config.toml
n_layer = 10
d_model = 256
n_head = 12
n_kv_head = 4
head_dim = 32
d_mlp = 704
vocab_size = 512
activation = "swiglu"
norm = "rmsnorm"
norm_place = "pre"
norm_eps = 1e-05
positions = "rope"
rope_base = 10000.0
rope_fraction = 1.0
qk_norm = false
attn_scale = 0.177
bias = "qkv"
tie_embeddings = true
parallel_block = false
extras = ["capped logits"]
init = "uniform"
init_std_qkv = 0.0298
init_std_o = 0.00544
init_std_up = 0.0298
init_std_down = 0.00401
optimizer = "muon_variant"
lr = 0.0115
lr_mult_o = 1.5
beta1 = 0.93
lr_head = 0.00895
grad_clip = 1.0
warmup_steps = 200
schedule = "wsd"
decay_fraction = 0.313
decay_shape = "linear"
final_lr_fraction = 0.0
batch_tokens = 65536
seq_len = 256
doc_mask = true
train_tokens = 228000000
steps = 3480
dataset = "wikipedia_en"
MLP neurons of a small language model. Each row is named by its layer, matrix (down: output weights) and neuron, and shows model dimensions 144-207. Each number is 50 + 12 x the weight over its row's rms, rounded and kept within 0 to 99. A neuron's up and down rows have the sign that makes its largest values positive.
A block is one neuron, or neurons of one layer that tend to fire together. Before each block is what it responds to, as a language model described it from the Wikipedia text at the highest values.

Month-name endings in dates. Final word pieces of split month names in dates (Octo-ber, Febru-ary, Jun-e), plus the following day number, and occasionally to or table dashes.
L6.down123:64 53 51 60 47 76 64 57 52 53 43 42 74 57 54 59 60 19 46 61 45 54 38 50 79 50 51 47 51 33 36 51 64 37 43 67 47 68 37 39 53 56 61 52 58 37 15 54 44 66 56 65 40 64 36 57 77 42 50 41 33 60 58 42
L6.down242:39 46 34 54 48 72 47 43 36 49 57 30 50 65 36 37 64 29 44 64 61 59 67 50 53 64 50 50 60 46 64 25 60 46 42 40 46 46 52 51 67 52 39 48 62 52 62 64 60 42 38 50 57 13 36 60 69 54 37 73 59 49 41 23
L6.down306:61 45 24 43 57 46 37 51 40 57 55 29 58 53 41 48 43 31 41 53 41 42 63 37 62 70 48 49 57 41 52 67 51 48 56 32 66 52 42 52 67 57 56 49 43 57 35 24 63 50 50 49 35 56 47 42 48 53 29 77 53 41 45 50
L6.down393:39 40 42 53 40 68 61 41 54 39 83 48 64 54 46 68 59 48 48 33 44 64 32 61 56 57 39 51 34 60 58 45 48 49 53 57 49 51 51 42 27 48 61 67 60 51 45 48 72 66 27 51 50 46 62 37 47 52 50 50 46 50 32 32
L6.down408:76 41 43 38 52 44 59 47 67 53 56 51 43 61 51 52 60 61 52 36 35 44 49 48 58 43 39 46 37 62 77 63 73 68 52 55 32 57 40 34 32 44 45 78 43 36 43 58 55 48 40 67 65 52 21 53 60 63 58 53 50 47 51 20
L6.down427:64 51 58 37 39 52 62 66 53 54 42 53 43 52 51 36 48 48 45 29 44 54 56 49 61 44 45 42 55 63 24 52 71 72 44 40 47 41 62 70 50 43 48 70 54 39 53 35 64 43 61 58 60 47 33 30 68 37 48 52 40 41 67 36
L6.down437:22 63 39 65 73 45 75 63 49 53 35 30 36 47 60 70 48 41 47 41 52 52 59 68 25 51 57 41 42 41 48 63 65 42 49 28 46 66 49 62 64 54 41 46 70 62 55 54 56 57 45 60 32 54 62 51 30 62 62 55 33 62 58 47
L6.down664:47 49 44 53 46 56 61 56 54 57 52 38 63 51 35 55 38 36 22 48 62 56 46 47 51 42 35 44 45 57 53 50 68 41 58 41 46 47 46 62 48 46 42 49 50 73 35 44 53 61 64 45 63 56 23 63 51 47 28 33 38 32 89 38

Such as, example introducers. The word as in such as, known as and as well as, plus word-final suffixes (call-ed, particular-ly, combin-ing) and list commas.
L5.down26:35 50 68 43 55 57 39 36 36 61 43 60 63 59 42 43 64 52 54 37 65 39 32 61 42 52 49 49 53 55 65 43 72 51 58 66 35 37 57 73 50 52 45 46 29 53 52 49 47 38 23 50 42 56 48 51 42 39 49 38 56 45 51 47
L5.down52:47 52 62 31 46 34 34 46 44 48 90 55 69 37 50 28 49 36 38 61 40 68 63 46 60 34 56 43 25 73 39 50 56 40 57 31 50 38 58 26 53 56 50 54 53 58 60 71 43 47 60 29 52 57 64 57 73 27 40 51 28 58 54 28
L5.down469:54 42 58 41 38 43 55 66 54 37 57 68 46 40 43 39 52 51 51 56 42 61 52 44 64 49 59 58 53 56 44 43 50 56 45 46 67 45 55 28 51 52 52 42 54 34 49 55 34 51 44 81 48 24 65 52 50 58 47 62 44 47 58 34
L5.down498:60 56 45 31 54 68 28 52 45 50 44 39 45 49 53 76 49 45 57 41 38 50 63 63 47 36 40 56 44 38 47 32 63 37 24 61 59 63 74 61 35 51 31 42 39 31 64 47 53 44 69 72 52 61 71 61 49 66 31 49 65 39 59 44
L5.down554:39 51 49 47 51 49 58 44 42 38 43 61 59 51 56 60 49 37 66 32 67 46 43 41 41 60 54 34 50 56 37 42 57 59 55 47 55 52 36 37 41 76 41 58 61 39 61 36 45 66 31 56 25 54 49 72 67 25 30 65 45 51 53 74
L5.down677:43 27 30 51 59 35 39 44 52 45 68 61 51 55 52 48 45 63 36 34 38 46 39 37 38 82 38 51 33 64 54 51 38 46 48 57 47 73 37 47 64 41 28 41 51 44 61 60 46 46 43 39 55 63 60 58 26 46 38 44 48 47 62 45
L5.down681:27 49 26 60 38 41 30 56 31 64 47 43 56 48 24 51 42 54 66 64 39 78 48 51 47 55 62 47 49 49 44 72 71 60 31 57 44 41 49 51 62 49 58 45 41 58 60 34 63 69 52 76 44 79 34 26 48 47 51 42 52 74 46 61
L5.down695:52 50 40 40 42 48 46 53 59 32 49 52 39 56 37 52 45 49 60 54 52 63 48 62 38 47 52 51 59 21 19 67 36 48 59 47 52 62 43 37 39 43 51 46 56 79 59 42 59 65 48 54 53 37 53 67 59 43 33 46 61 57 53 65

Coordinating conjunctions in lists. Coordinators joining parallel nouns or adjectives in lists and names, mostly and, also or, &, commas: hardware and software, Science and Research, Show & Prove.
L6.down64:42 77 45 40 59 66 41 56 29 39 31 45 42 45 41 72 49 51 62 53 65 46 58 66 63 59 37 34 59 51 77 54 61 56 53 60 48 77 69 53 41 56 59 64 43 52 61 42 44 37 40 64 61 55 55 47 39 38 60 49 75 47 52 51
L6.down99:58 41 54 41 37 82 58 52 30 40 67 61 70 30 54 50 26 41 45 68 62 71 40 47 33 33 27 65 43 69 51 44 76 63 36 68 64 78 49 33 52 51 49 42 44 60 41 51 63 47 62 59 27 61 56 32 58 51 72 54 74 43 58 42
L6.down119:47 58 74 50 56 43 58 39 54 43 58 38 28 17 57 52 61 32 44 47 52 57 68 53 33 44 58 66 71 52 39 25 43 44 50 56 73 28 52 41 46 46 38 49 31 43 75 60 52 35 55 44 60 64 54 53 65 68 29 47 72 52 68 53
L6.down128:49 62 48 74 30 36 59 47 39 46 54 46 44 66 43 62 36 44 56 55 63 48 67 53 60 54 41 37 57 63 53 27 52 44 51 64 58 53 48 55 54 50 44 20 58 46 46 57 36 28 56 37 55 56 61 51 48 61 50 77 71 59 57 36
L6.down150:45 52 60 56 45 53 53 51 51 42 47 67 44 62 42 50 49 62 41 80 75 41 59 63 50 68 32 34 54 29 39 38 35 27 41 50 34 57 41 40 65 78 38 43 50 59 29 59 57 50 42 30 42 39 57 38 44 39 73 78 45 57 44 41
L6.down355:39 52 39 60 63 67 54 62 38 53 47 45 67 26 39 45 39 33 41 67 61 55 57 52 44 42 63 68 46 41 44 76 30 61 16 29 40 65 47 47 45 46 49 47 47 48 62 42 67 38 55 47 47 51 55 37 67 69 65 55 64 37 51 44
L6.down508:29 37 49 67 48 39 48 58 41 41 48 40 40 52 60 75 54 59 48 41 28 56 48 60 39 36 44 47 54 49 49 58 58 31 42 69 67 44 52 57 51 17 33 49 66 51 53 48 45 47 68 45 61 57 52 52 54 53 54 73 62 49 67 62
L6.down637:63 42 58 43 34 49 36 31 33 58 54 54 43 64 40 62 53 21 45 57 52 62 43 49 64 46 61 38 57 58 48 60 56 43 48 49 45 42 43 80 50 57 60 52 36 73 45 31 60 46 62 69 73 44 63 37 34 61 46 44 61 67 62 51

Mid-word continuation pieces. Second or third word-piece inside a split word, strongest on "g" in En-g-land/English, also date commas like "March 3, 2020".
L3.down316:45 45 33 30 61 55 68 47 39 66 27 55 68 39 53 32 53 46 33 67 43 46 42 56 37 39 29 55 43 50 52 31 63 45 55 51 45 45 50 59 53 43 65 24 36 61 51 67 42 60 40 56 50 63 36 33 26 44 31 46 40 47 50 60